From a checkpoint of a small transformer trained on Wikipedia.
Architecture: LayerNorm before each block, learned positions, biases, attention and MLP in parallel.
MLP neurons of a small language model. Each row is named by its layer, matrix (up: input weights; down: output weights) and neuron, and shows model dimensions 0-255. Each number is 128 + 32 x the weight over its row's rms, rounded and kept within 0 to 255. Numbers have three digits each.
After each neuron's rows, "fires on" lists the tokens most often at its 100 highest values on Wikipedia text that the model never trained on.

L6.up845:117095167093114113124148144113119149188124122130100146101126123147130117182128156135143165102081082126122082151113184121135146112139119066102153158078168100148155088082148075080106121085116102144096101195081164145138157158076076073149160095090138102101158137195159130100182124115053133113122154144119155157101140167138128134138149142145145114195163116124181168155121050121057110192066114089114200125129121081143186112144117098110104173069144168127148091151063167186107148141109150114132160201081127124143073097127134150135119111154096090160116085148135101127207103189131139189119116141147158102122085081147127128131131121074068117092139162142096175132162158091101126042170150204152162138099118197124167134144136096089115099138139110125147142116116120080103147139144149
L6.down845:109124144136111108093140148072118115175082082108053135113192103090081138182120184107136168085178159161089155132140162126179033202144091149104153138097133177155072122089107160110134165129121174111146122165108094128122157161143142136107123140136154098120144080113050108129207159155087127093139056122145109114142123172109107145113133116114180107117109184125168145155160151050097103198119184082122125137135122231106080089111108093096112150139148102096137112148158127108101075155112154133135079120141159127130173076096145159146139167060112122148153126168125166094139161119103114170107105118142158197127120096157114085157139124024132152092125108094124093126115168130122138145117108152095116121123119119173132095152141116147150125165120136176172174119080140063158099201115154
fires on: " |", " (", "|", "\""

L6.up947:131193129121060156161113114082197088176156143163169115137127098131125181147148118140115129091120063111125117137160151095107167103121118137111125118097140128140159174093160070145118155139142087101136132143098064132067089091100120137117131132119110117127110126173124097154131113100087134110201141125095145181087137073187136124083112117080134122144173196147106178102075108167175110142111109127077120069148138186176129087128059080088049103130123159114096137150063071142124153161119141111095114072069163185163069159156127087136101212071148151136158090177136161146166114138193134116187190157123123126125096126145141115094132141141098107080125133177146140104111092118127131119140156182123083055143116180130113156119093167139120171140174065149186132141141185159116142147144129
L6.down947:098089136147147076122128109120153148067070108120145095110151119081124114114141112128113175156118089066115108141109070168120169194111143126119122098113069164121143111167091125151174129098127143128121090139148111116143132090147086168120159112116143150131193145128119091140141187158122150062181036130122100124149123153153116102132172139164110153082145075110176109106132140138151093124115095154086199241142139118136117161098143117132159126141193206095134142110144133098095195096126120124103157165073128113140090081113150165119119095195125080144095085144182108116087125082119136179165133098169189112113120144117161187218155122138119145150077134118096113143179221148122128091180106034053140092096135144141167113137140135140127126098131153163134132128112137145109110053133120
fires on: " for", "'", " to", " by", " after", " her"

L5.up984:146055131063132145170132172090179144080095113101056084104160098157146136138123099146139138089126095082127158091162117122121144138183168115128084121140165089114141121067104107160169137157147149123127105159112094141117097136172058149130161138072084158111077088110070123153160161096108169162138139134143170160117119091135187132125147134188142179146102124119153155145111149153081102103125129124056155102111098080158148088081158112141138156164157128076095149108102138046134120115146094128091138208095088164093105018121160143161139144095183087110131174106140049115152129142153159120091107190083156122138047149191100149195155113133049152113131164102133139134078167135184139163139131134141184139095188138107121185158095120114148129103119106151145124120121152115120157104132125
L5.down984:147099034129078121136133145129138150194080173144069109123140095112156150152184124083115168196114103109119087151081101134144106116160171149127132062137159110134117153157180127132095161150150154168120130169136128107172124063138146165131147138158113076112147122063134118053143111126151166123150152160153152105153138147138096167069121122136177124149145143173115104132148181171176058174141125165106103149106162094117077134147135178140072151162106144113185088158135128138108097153167021130152107115148082135150111077057108090129112096139079120102072145169144141089167156098160128123198193143126144104092160071140135133146106125103155149079123107141129127145082139108138055107126170047094118133122088161129120070122104156139106123062166144104159127140136159112093147177075185
fires on: "ed", "d", "red", "rated", "ified", "enti"

L5.up12:135183126132099144214112112081175116114164165114152124127142108136201151123108148131104143097099091058142165155135108119101147144132118119093154137060112146195079115145147049138104131157109049101119133156077124128093119178073118090062129114141141129171109126126120085162201127119115073159162136123122106102167120118161148112113092124075133104163154132155119145115103122115078120173121148115106155110106102147110169171063107143108074120091197109133123108100105109171094152171116138099140156108155170149101115082109113136136133216160164166163119123189152088147141100163124116101114167066134182162120126105139107170079157105036099127093139210147141117138097092059120081056144119199149139144119140164162117131143118155127100186119134143137223172152113178121121164134137137
L5.down12:163095156121179121112135140150109122168104130142124120160159097167170164087142124167073103157097135168134198146100124039090163175148128102165131115111139110176150144118112210049143131102130111088175113142132120102122130148185114131105104120132152169151147119090145109123132103139123160121109054127130111115092102126157143092104180108160111149129094135064113102130183111112128121114192153187123133175150132111143168138137123089072233109114098096122074135062105140048122129120098137122103091157128084164087153113161162148108153119171105149081134102052115173101149165081090068175199027166110092149130125115124134127140130165118094172144171089098130142137123120166147169147167126041152108160105080171104170171152121100116134170100127147138111152106143175153138142074145094
fires on: "'", " her", " his", " British", " Her"

L6.up705:131181090143105167133063128054199102086175140154164142063145049108169120144168118096169167095156103147167126137097121168143068175116116136134125152090099195123129128149182139144194141109107112126146104148086097139112076065091148119111169120095115183136167132144087136187190137145102176125180139134120132122059126186133127166108132145121110084113185140138103116124113149091073115104100125100158140142102111130134088067113084111136089127135136115137115144095134145107121154109101117190105173125105146103125084177133121106160140131141148169200220104159184170147112185143175142122152158063115114109101105127137081113090147161085119115088098108148138117168092153120128137123159074061058096133084130189169054096129104126059124170135161143131156142075157118130118131139123145
L6.down705:135150152094149150156127139188112113083134096184084124074095121194142135099157122134142153100144163137118097148184148130133153046115105158101069105117105168103139153150138117174132155129094094071093147102140163110094163136089123174118139165113130157106140156143109183133073142093099100122132157137163182094081109130167075116113085150083152096174108147119168175125158187104146117163134145125133162110077103140101122108144123124096124085183075129110117125145132033103237136153068126191146110140079096167160161132153126134060157096155130113089142149172133120144109166095121106112102149129157119123173127143135136154118105054072158154162155124117115139105061121126188129154074104076079118119164073181129113111156131117083163115121180173227123139104104073126116093166189118
fires on: " to", " a", " the"

L5.up695:091099145055071115126187174128157132193091190174218165135103115139131143111137094124109130109108119166180068126108139140143114110139076165159154139178128148142173075156170119167130093103110152107145167116130115130080160158088167087116163117105126187099147097118148104150154122106110177103144129112134161120169096128130085121099129169124205157088108134134150113136103106185085086165112158126137184098178129085137098172159124110116149070100095126155103095120125131114122176107088110130110115093129129130143117132124104149102103143084116105098141135132067130172149159147092192136144153047096149191140061141147112168174145115160102103108135060145122114077155149112165237146150180133056157121184066119105072138180083115093107125128129175163134141150145122166106107052127149
L5.down695:201106133172066124195206104164145179140141136159086109123159086127151127111088199154088084173168161149161093201149119123076201099196110096134132115107109106120101092186077118138182176113171116121104148129107110097117196179181134128102055092129162106206117030110111153143132122132121099071164177106116116098112204150124114140112143138120123089168089164098139123147178097132138182115124128163131090112096157135117170077127089122128149174149144136123121114106140159151143206197112162112078176077128146121147133116141129091126141151171134084112137125114101103099084121148109115029160099133119084070143119100123076061130106154126098113096127130117145114145171134150121115094111164110095175105150154151123123128166118124089127143124118115143137085137115102156141138169144080
fires on: " all", " imp", " Rep"

L5.up872:138097160091125158124188179115149132108143181111093115093105114158149092093098145103114101112077106134163140167138197132132109185154153130128126162141178154103063126160144111121147137082081148128112152166135133127060134104119052090089083096043072181090144104101129075110128110116171100168118164107125149136133105095157131109164113107113168153171089159120174111154133108174103071142150177109130135096140108129159148086055120120080057105134105094169110096104124156161115145141121123121125161111125146055063124137110126139086143127147128166146052164121108139131162073123134157175171144112141137143183154190114147136158148106138104119204192082148093077088117149140175114100146174177147154106193070128099189096164089127130137156102154183147121141158121105056198169118153153
L5.down872:178145118162136090139083071124141136143119190087148105123118130162168114113159174118069176136107187181130119150159115135081086130127094157141144119146167135102169104125126156089106136124127121150131113125086151173107079131144169170119154105166139150152174131191119157178100158119107146112137104175117173165062176155132120163114128178129099128089087142063111158093192176158094167130200141119123096117126135120108139105157081131147132216135114135080128100124046134100136168131106188117147118167164075141112183084091129134149116144168124121109149115153113069120153165192139124092135169124112139051110082065115116078192101151188100099100130144153116131194165096105112150156160059074107126141122144095101071112102122117097106090086149089131103160097104162183137061079104078
fires on: " so", " su", " cu", " ch", " mo"

L6.up148:176162156087207142172018134121100110170152062129164183143113100152113085160120141112127139043050157123143145086170099130106105098153153085114193145072104143098127161180080152066113128141134081105086091175162098159094168142131136199114133101150132120133137099151070105125123133077078151129148087106137114146147089139062107093183119162125163081100131176136110124059106145166137109133152168098121169171112115131140121139114134137112156162137192158063179074113135117141116163105161112126106117092114095117127115164123177166142086107127147133138172116169131083095129152136163079169100155118143083093134136084157129182069077141107145098128103150106088154143105137092112130114128106097140100163120171146132106155175165080086159179116168111184080180087149137128110110113148166
L6.down148:215143097150169087145130078114163182117165163138093136181108140167060150140148106112086134089080201121150104091107087148102153104084125113089166122112161117124128103076085184090134072135145133117102203098121162192142181133145085165135098107204146109130201157111191144203080141120099117164120109116126151119071144130174095125082123131156072094134089079097143132119100108155133220102149153111125123106126148157133117103128164061124102120108152123136127139115134121152160149115111110168126141094136146161122106078122148102114139111165099131113112123164121089176186168100116132125098123083053146164087165128103142053119127143150118100128159145164124220101163068161141094118131152092189129148074131180109120148120094102161141115121117154140178122115133138070160157106085063
fires on: "er", "s", "ing", "y", "ation"

L5.up263:155081114085105082150095135130180110126084150134172091142134079146167145124139135202103166155116170117141132089099153148118119087106102206084157130187125164105066125162106128118150124174128140093161148124065160144124141129095052121110105119118149136109114123162097115128140138067152153157127085097103110169120088111127088130144115090147154177151130113140169152175108165186125143084154203132201144110153101136180147144143130147142167130133129155117152126096124143144139118200122071139048093113124113164080094130115144057181141135059147139088097061134116128142115134172106132177189206113090181148109108073144121174109093105174118077118076132070131106112163185092126165121145163160038156074120134186107068126126100121080108148138150131091140181162118153150113103123162120
L5.down263:103164099113108200123122169125136141128086150169167094045142159109159128151126129128067147080093096104095083137070134182121067138168135078165110136101124141091179141094059094127099129083153163114164117161116136112103139106167125086087170146153165120153128187170213179149110139104178111102086155198115119120090164095105069098187139101110054094159083130117058146080162115134082200107111118148102167129104143143123134123118127108085046100191086113144106180124127102156163155185132151139128174153103114117166126168124119189142142133182130115135187129134090105102133136134108121107103096133153100156191134159145156123117129133105136150153158150202138106132157133175167105092108118119125156125145140122088119113090166140173153147155147066085139074051170142094095122125107114
fires on: " both", " all", " some", " many", " most", " features"

L2.up128:158124149095112120150145199104171101204124174141168108111107116089123107075180115149108120160140047163171120162127187128138109109109138135122087216137183168093100106142150112170104143138057080082152127181122112135120152148120123114121087137068078148145157109095090083137119191109145098171142100055155118177103144126139057156192123165104161123139169173143131178153093101150056112095124136139144084090132137094173160149159106097124154068140126169155099080125125118149148097165144145096085132120122144115111086146124096106130091131066149095168157121152089176150127151134123154097146168101099159152157108107113115115112142072136105148124065089110124159129125104102227140136139170138125139098183083150101100165159118160083108163082215113177124127117115157133070126071159146
L2.down128:146142142156095127131249130143154105159156074129199094129172127078138101102141135085177112138140129131124142121093161116136155116162134112074161139126137136100100083145088143088011136118134077143115122115137159131127131128133142098116122160074114114169144112167090139144158114111175153148139194068143134154086186154133128179145138151075091143130123095126140165088124114122057107217078160157110106090062095132071105106139136137110150098095107138089152116098030096121106089120166133138136139112097177112180089150056126109137112113120143153120120114096099129120117090151134106150145144113168131067153187105131098119198127125108112130096107131107128155095096149105183155161140190062102181142178147187174103135089162151137130131151101180196094101113102170153065135100156142
fires on: " all", " both", " All", " Both"

L6.up161:108157106109175130112089097102128096154168115122149116115128104166172120098131066116089116074084137105114091084188113060120117096163176151120170134089121175111108153137147093162139166140107085065105137147110108151084092098105207196100103132118157115138168114123143149141179186078082148106156061118069115157138154157140139137128158192111155106105143164140130180130144135179107124084121109103105087120084066144152107145100094128082134129106109130082122060166100125156071175131167110118132132071099060107098108136152189137136160128097214134116159151139104028043135134138093119168169117112140149143134167118132165146079149136124120102166088159143113162109138172173118132058132208170139131209136138144115144148144111116113107133170072168145174160117133158094116133112154142
L6.down161:145119159082173119100106116166156159063127108067121150151152096134095139108153139141155086137129152079132111125094126201165150129080145133107142152117183154120099092125116162107119096156151117149070143077121136133161217131136059123132087092171122107088099148151100125117147097126121167183073176157188150109161111134148141182151125100172137152138182144180090145083064027107125081122117109150193122107105122118113094132122133112148123146148122136137151099145156091127191122125094116137124139150069105108085029146126132151091146100137087093134104126107167138177149116137155122181110110139158123188147086064125189113131087153162142142072130149120143087088191112175181171182144112100113140086141173189113138066133198184143137080082118116132107161124118059158107103119094121
fires on: "s", "d", "r", ",", "n", "ed"

L6.up748:126101103085118123174108139120116124115189130149107117099160095159125152144107128171141127134074058098171153122123092066127147093118098154100127101130179115157127153115155077120101099123166137129152157121153171158104058112090142120123113144127167106153091097142117085182161175121109105122121149114108161113163056141134118054102131121084157175155132129144145213151125139130039087108155141108120177173128154073118143129143134146164111122152155149103093134133134174152223135126159104116146150120116033187088109158116117117153192106029177113111065136147095177174143108132089137138109134107168152073111092145108139235077111140113051112081117141127093118168147152135150118126147162195102119120101097146148167187138136114129146131098098159132091103140078111206119078107109141
L6.down748:156125120173170153093093139119165176093122086130077125148178102135144098189159112094155159116167113150116167152167151126134175183156164124156150126163119122138159166130127124089078101137168111170110139113173164151102117139161130150144126131120102121122123128172138201111173115053139159142114083140086107073155147130098136097114141159191112156120117103121112096105189125101117102121165109108134057176143155125108105065165094105120044131141136047136199141171113167058094174130112161081095085150100155107094142095126123130066115126181097102133174193076192110078109149160168132141145172159157156080112159145125095095160163184160094139126125114107094126116139124100147163117131122055112118085064129132148095054165132036148114119140084111122174114088110096081149149114089164
fires on: "ed", "s", "rib", "d", " used", "uted"

L2.up907:143110134152142150201103175123226109158178122142114155088104119173151091100128123170125145144118115147184080158184111147144151131102148239053139143126111095137176173112187104099116091074137157151020126137109126136086116148129140105108141155097160141092108106189161126122187101135135134136110161138097169111137170148103165117110160166126121116137155120111153103114127139144110080117099104100062100148184118059108110163132152045125046139111112079074121124056109100117126108103131116136120094115058126105101118083151166132110119116143136119095150098100114055169109132129194146145124125103134120176102084195125131152064130135154107113076139155171101134145150179135112133115139129104146096144093099108116144133180142194138072105138170135195151103157133168090139129086106175
L2.down907:192105151094184120179117104205173144188146129154100154153125118143142112135088143120152089157136153066174122128060094159153179157125076138122128198124126175141184128141186084141085127117139124120131108160138174148101147195179074111173072109130119151119122145121136136118133130134171119135104169134124146131131100109100100103067130134124064125077133045148113152147101151155132123157069173098096156151087056118109107178146149067140093199096155066107164126087170079151152116117067128096105119130086121139084123163082164220104109130119095155076186114143058137112108091150119110149098139080151046192107136100148130123140118159109110096126163130206088120111134153106122107123148135114148116160133106136135130113112191105156135119114144166086108129099117164087059129158114158
fires on: "vi", "gu", "gi", "ér", "di"

L5.up783:180131171101193152068096118129093127130163092121155165089122112131171084112138149155162130089069180099115191102155144161129141097165116093121148166045151142147151114160168145127152118144127108153127151202130126145112102073067171161093073141109109189077145121120103093151088164075100142149153144133097098128123144146139126120145109145157169137163151090129098164143084098193093098135115164112141085115144135052117105142129102125123147150123093143075096116101126135126159100136186099117166109111091145164152131157123199172191145122070165135158168119181143083080134086103122161153121110156143105128195119100153062179142065180149129119224072172061116145137087179152153164070123134136091067139098152124103101144162125095082153112094115112119167164101169161141115113120176141
L5.down783:164148192116160137160051144166102141135139127084110163108126118180114091134146096143086103118152193141113110159128114162110173106070061160090152149136139109154105084175104151076141108140205130110112110081152088150082159195075126139128098141074104110126184112121143096102105104119090096119083150132159122131065098116132115114139075113118175184104125136130164142069077096122142074078161043135110170130140106155159078156188154138098134154167119067139178097153138179166129113063074129130108146133135146117107059105128134132127153130159140149117089133122140128128188152161105114217087090112071128150128103131108118147122138173141138147141129164178186088121108104206104141157158208119130116059122084160108164120156085118126166104101122140133093181137143139125170138171071146
fires on: "ing", "s"

L6.up783:122056138106057074125077152111210149142068142144123074105093126140162099088098105139171139104124128132126141136123164094142124101154095115061093120156100124147131129122154112175176104149107161159131100107104062137100182110137137135194207129116100179135172148191170127124150089122078165136153108152101175159141104102104146093108150111122100161111110152158125104104108137137151118129123179129159086103117154183078155047130134105124140167121101206107164145130116137128146163176098091123067120149090128144128093075067098106176147088116054134122100132170179153134127161089134146147184141117146132136112089127129161133152079143198127182090145132136131057091173158084115102164180138102099086058152136161123067110115138145133188190097164152156111167109184148081089112138134151
L6.down783:139109145083115071196119161168076144127154104094117150164098103097102102134133150124100173164087155070091109179125141119199142148142146077138107097177127175131138135108158114116109093136138083119152130062088132080153163116106096101056191171078123184095116115120146205041201109108133120108117147108098143069129143135122136194107119122105168169136102094183176136150193160110122175142138089133140169166140176099151070153071197083113091099130144137135116077077143109141053155149049167104135118167131145136134110158104138123162101110161155143157081130140159137115143109164136095171087106149142089137181169086138123115092110166115121130074118144117119113134150174134143150134161127096123166104106155190061151083138152164114115124161132120147148096140136152128100105145185046
fires on: " out", " up", " made", " played", " goal"

L2.up361:126096146143117093138167139116209140219096137158192114149134127086177128121136134129086146108107115145172111152184132120121097106172069080173080139174156154139100090142126137078117145134088118108165136113127141145057152133100120099102055115084114130087153137130098077138161171078110109185111105081112110197051106090076130171079150124080095082108108136152167131125110104098175126119149142142174140075187166118156136113174107120101130122127092134135070100202158083138109107123126115048069131146171139153076110133175068113144104164120114141158160112219124159146132153188201144129117127098147157117149136155106057109153127124136112118195120130109128107115126124121158187160134191109116115123150078172182076162169154113147134148069116083141115135160134148164123124124158125
L2.down361:125102107117094098086078072136124130131122077197135090143126157145111119124134119110219128105126107140143103136118185177140112138171163113119101119174112100070137136115113130115122122090097107103110134123111109143145107155188115183135137171146136090184097120201154102041156112176087145133098134099125105193115178144118173111124168141091135086182096088130117166130110179142072121124217176215150154165083085173074115104119175158123155076129094067130128141092116061147136121149132137128118139128137138088151058093132100082113132136107067122119135124104132109086145173100059085153101146132134109089105064090161117132161092130144162134158122187176154136133099131152176146059097107097166126151129163165172141149029147163150126140127149142139099105118145182086147141165180124
fires on: "000", " all", " few", " several", " new", " many"

L5.up260:122094091133086141108123147145157124126118150120123110119105124123059065125172122144125158148147153136168168187069142070120089056100155207109127135148128172112168173057148084141149156109111075128121137144137165131125091097089076142151142120165090147164120126132152126196126107159165095132116136175084190128129095097152106100126079131143127184146100112124100160176130134164144111165126163081127097174099103117089142136118072114108087110182140140120157173056107178103157133164178118144068123125129155150155080125092087137165138116103139155142093103161108154183168111099191103126088163166129110111124110138109068204107113122096111073118159106118110089200167076102157156138198119171087145095187159193067107122093134213102184142152135142108130194127099155162137135129149147
L5.down260:128078165160124119150092121145094096138121123132129130150116080150127108136144161149172103139105120117141155134129090121066054116182114109111099148178168112136159107091186118142116139188105071109100143105130104142129127102126138188133180116111106147142121103146120188136097130163093149110156151107105166111130134129123154136142091126161105110118082151159109109098255137145175255094161131180102126167114143125144122144080128085122099171152143091143104123101113133148089111161135113106142109127136133182116105106077110105170125144133124114112146091150103110089128122080141133192112109150107122103138144127094136159123136159125109126146155120144129112115118144120124116154184141137101083134105109181112091140000137166157144110131091115152138181123131174137143166114171034
fires on: ":", ",", "–"

L2.up697:103058126125173151164077115115136076140142093125068114099141101129097053142121092159167114176124130094133202074160128092124083119178174116089130134069131139096171150090129093089153147149148226145120116149091150152155072113137125132103173130083119138081115117095120123117160105093176163148104148080121176127174152128189182077136156086121118174159098160143136107041111181127029089127168105105122117137123098165143126182126134143112110155150159142152144160146163127091161152117147109176126149157099134114132102146153114095151143121040113194122115103119138137120126120169133190118079129179142128157135063167133161158143170166111143108116108110077098164092094157106198103087126121107122098070081175126164161178100118133147180100142151131128136079129158139097095182185148134
L2.down697:101088122137217159103170145102156126178101095081171129128153123163123153133228089037135125122161112091160118167133108125133165070129116148156060145119105088156109151155121150093115159136128118192124145201192090117092121111128114182166187130170117102130107134107128108106114119114118155099137163115128118100146120060109121147059138154141105160131127125132131122116144194149167132121139209135152054138118133044116106118139161148177035128120104108128119139186100167130128087102140109171147107121133136138105116137072141114087131108178126177125144215136111103107087171119154076129118142184093114087124142114143085065161140102148136115134132122107153137120105069080146099119088124070109141192131160139114089069199116094134095117074137180135160082147165124133079148167123163
fires on: "ed", " qualified", "ated", "d", " cut"

L5.up456:119110140130124139169133144121150129184182125155181160106086134099166116140110127113123117098109118112179111069147127054136157180174165090101160143126093151127149100116171109075059134086174202219113148157112125142166137090172149128090103142120131130112115143194135109130118134132141088112081134141111113046150149135115137142151191087179122114134170115122109097102105106122103084193094178072110117200131103130118140141144137000145104106118134124094114167081139128113234127126163115165123163152119091117109138108152169142129153080145141156102147091132088113133163123074155116111150093129160113171118141126175115115092141121062124104141128182169097133119071166111135102103139128166124120118146115104122140125147102071085062107082173138198148111082207130111076104109089181
L5.down456:171129118054138150130147116089095152140162134141138126179152128137086095143063106151165109176143184116113146158091141093133120133122178147101100113180129158125160162132111121078134133134122135079155140146136123138131082167097141103126114113157089108218109074060122142143168154122116110070106162149133160142074115140126127144110146062155122120084107168122083126150126099077180159099179082177131114102109119212130104068160127130129143158156168102091155174117181111129142081121148165156128097129103143111108049160121125115041122090104062181153153117109185104072126171125154067127132140189139152131120164189173113144126161114097151112111125170154118172174085180144147136135155132134112132184137121175121104087055156143117160173086090090078145115034142080078151110078123114
fires on: "gu", "min", "vi", "agu", "avi"

L2.up252:171145123124127130162127100080210137135178142086123083161153131142206134174110116157115131056099061163126159118124094090125183130151139099107085155118141140040164139134112103132145077135160149107119131086084087148084133133091140140079159122051110140127152083210101096148182150098157134139156106163095132165147157121116139191144147121097132087107196168148089147068088169116111127107076159122158199121113175135130144119135099118139094144128219137116139087130151135134119109174112077117097136124086162184094112138134079151123191191079157103087127089154234064095136178153157147098089144146142143154123106100137065152102103129098122123122104180153128110150101122156143095125133171123115192143099164128183139126110141172124127124065138144113155100167155150134087132091121131
L2.down252:105063112155158211164101079093108149170094167122081117096130130097170132150157118134170137137123097066119103158075163117143134069123091136103130069145139105107116129128140128142198136121134184160163143165100150128142097122115120127183124118163135092137134093046102102041149145159187177091122097090177079152150098127099100107097107132146125095098075122105164144098209218111173104160182181145167144151121129142109106107121163152077107141120114147105157167127115170172068144151105111179179174149073092101118073152140119123101100128126193149150148146125098112129192142152094158170216114115106179123116130069116152138219117090122145143138132052154145124123122127094139108132125160168114148139104146142107079122130156141093088126081102149151138062169138087124114135121095142
fires on: "ed", "led", "d", "uted", " directed", "ped"

L6.up15:147120104155075162171161191161210114058115070149144109087090146168126109112144117132167155097162057196119096160179100074129179142107153159087109125143152115138132151074116125161143134107142078099141131105126083128076107115130158157132137112164211139117106120088153146116117152140102131166174096193084133120145105129068123153117075128150089084140126108155160186095131129118152131074056075098090107093110163114161139115124148049124113086154183127077076125082127147131153173108111180111100130112139123154120122116114116149142064138138158121122118113128172098128074123104096123144133118107150148093109091103135063101121098137124110122090156132100133091194152130171179134147188156104139086190164128152135092102108211206157103096121104144208119146065093128078148133128145168
L6.down15:153082143079116113141144189088123137161121103076149062180154164097159086120166143152152065053149153089149155140111144133140115143086068146075087154115109154186106113145102117147134122130062106151113152128163155090095176114112145125140139177084163104158137121120176113133129129167176101121130138099142114147145209172122130131213102147082134117052120091086103209188174130070155224137144104138093091089149142118155110105127132186109133147162092150151061105139118144118140113122179121168128062165088135142124183076158092084086178145174106109133151145107141118134095143100123074103131159073153130077103132184166150082090123119135118123095109136129196174102113097181164078078097115153124087128138147119101120140149069101113147113098149159161145175111150120110137159151115110
fires on: " he", " rem", " Ne", " De", " se", " ne"

L5.up340:157157084059081140083091114122153173163195124134115193130116130105173143119138084102102158125154129117137068136109163123148079100104136130080101157143184146175090125165130143123119133122122124042176083189117127147113103068100152117108128101173163155166148069146123129187126138092081126145097120177109132065104115170144062085134166126123112131108128170136178181134091108147047109148142148128164123138122176070152123097157117119145067062172118155150050128141122120154180146169110139120113196122137158111074090115095176094133138151129137208185173092163147136174162101105069171090144152106111112108132084115093099107092144136136075135133086116161127156137158128081192137109159089132076118088124082191103126173131123096103113136121149125153120109163112208161123115147163135
L5.down340:147122130102153141108151123176115140075100116161102142162116160131107159090156108138153178122115143162153154153096148098132141127163176108173141104071128107113160098053153133118149090094173104121131148121153146151135120134156151148118104130185061045135151152091115114125098118131187110150201169135114161135143155143172127096090161116110124145146142121115139112116065173117128104111129126224109222160093121127124076159142053167103110075086120121116137145109145069106149102052168103133077158124142150199158147139168128174089126091133154158094150044070156126069112123090108134096137190154161104127129153142176116140149104109153133158183113071124182170131073109141197067131100100100128109105061049154121088072121140151094121111123161086132097168139147115139162110167163088
fires on: " a", " h", " L", " at", " the"

L6.up802:125133150159085158206116133143121093152134156159140094138171127092146153165135124132155139084084197081126123122108141058114146094096128102145129174151176170106217162114155072171136102145118123093129167104102100128117143139126142176152149115142163100129106123104117101131070132090119117148171191108125136124155085063129127090063091122089124142164091149150150206137110183156105109090123118127086152078131162091146172164112106145131119114201172144114085066137115102166104137096099127120089082140118147172154096155159168129144093165084156162116097102124104096152078122159234081089130136067157134141161123149183156163146144122115111055160144139145123119117133111105090117117150108177101124078116128145062107123156129100138155134082127069171153121059067198116144112083217143
L6.down802:063127081148127118140106088109178056099115182107136089061128132171078157210140128120087155128058129130119141130112143067085084116122104110168068143109103152130131101101114120141123126096091110156134125089067151135110089114129093131131158120145078169133169155168127093156122140156133132164173078158113103141177185141139104080067179129128149138092127137134081156145123092128117109188138114238122129105134127140173109131135128104105092136097171147073192188116135093149135111120121109137142164105071133161182046144171098155139118052163146154121117116137152144187138125127125114176142163126195100114131106133123169095131148131134124124195153124141064142171188093101142133074160155162131196123172112140124140148018150118114141138166096113180152116116158126147113142099133057
fires on: " for", " to", " For", "For", " after"

L5.up86:128116097101091138185114109107214105123184128134155099124156129162211143136167165160111144097156149142126153127180134145129155075156126119106114094103167171152100125114122118160073120087119126119142103188113109133145170076077124160142109149075146168115145124189155130123129094111080171140165135151091131122098173126128082152132129077040111109170157166147111119076115176108061127113083127116153106137120134132118122091123109090125142105123109139070096090132158131133151144141146123108035194072154123120128108149080113113125082198127117129187185102243179141121135179126140126204145150108126096129130079103120092129072158120123184156128116114218128139143130165104112132108156086123120068051101103166123112167148110112108098165060206118153123153115144120109093093137095146
L5.down86:148120133152167166156135113055141142127092137150130118059098113176111119063138118128148144151109142160134095133102110130144156112176119108130184145097163183137142155091160068152132128118105092087130112125128146108170110138100108152163152113108180134119107108176097053151140100045133187096090117119147152160131090154126076091103070169105166129141118098136211135106128195127084162104132145252162147141091145058136148120165096107128123106125105153121127105122126134117128117074126116090117159177123080139125144170100115186091175133141158115121126152058124104089126181075179178148154105113187130167222076141127165136145135132068160146124098092140178118069106146119168106174142127102106132131171105153158108131176165120061122113068144124134075135107139158185104094105133067
fires on: " the", "'", " at", " his", " h", " her"

L5.up801:137136112087067116135114130168208147076136107098099097134130159138096139106136130170101156120124095108136166145100146061120116154125133226109175111165128147156126134106142086125158172096101104150123097167134095133111100098105017102148142113105128125184110133118169110186134137139108093145129113170090182132102120109148090175163119125153110207162134121132162097132108169166158128143099165083092142150126142138147139107118129080138074111164130123161166128039101188118129132139127124179081165074105155104131095154112101100111135073134084185089123105120125162160174061100164089135106169127148130074159094122109106201084125129137123097124154135173095094144170068122165148131194112169080098050144124195091108070099099201137142109129131152124141168166151180111190129161143151
L5.down801:126093141160140114164104122151074123114160139134132152172162138157108126151134137124148119155132121118175163161134092092063085168137134132134064159213132100134151067113148139102103185150116080125094155134136129166115111083139103124121154108122148199128091098129135150125113127133093128125120084133066146109088111059105174161101113094129099121134047152130143096094233151150174255081129143193074111182101161100139104132139108092149142131152152143202116108122114167159123134169124123087167086150127154176117126139095146118177122118147128092118111101116109114056112129148221131191092135150141104117146098118086122143099115138117077119150141144102124123128132108107106100135197137135140103128132104196134132164019132115140132110114101104171109171122126190144155120150132047
fires on: ":", " =", " :", "′"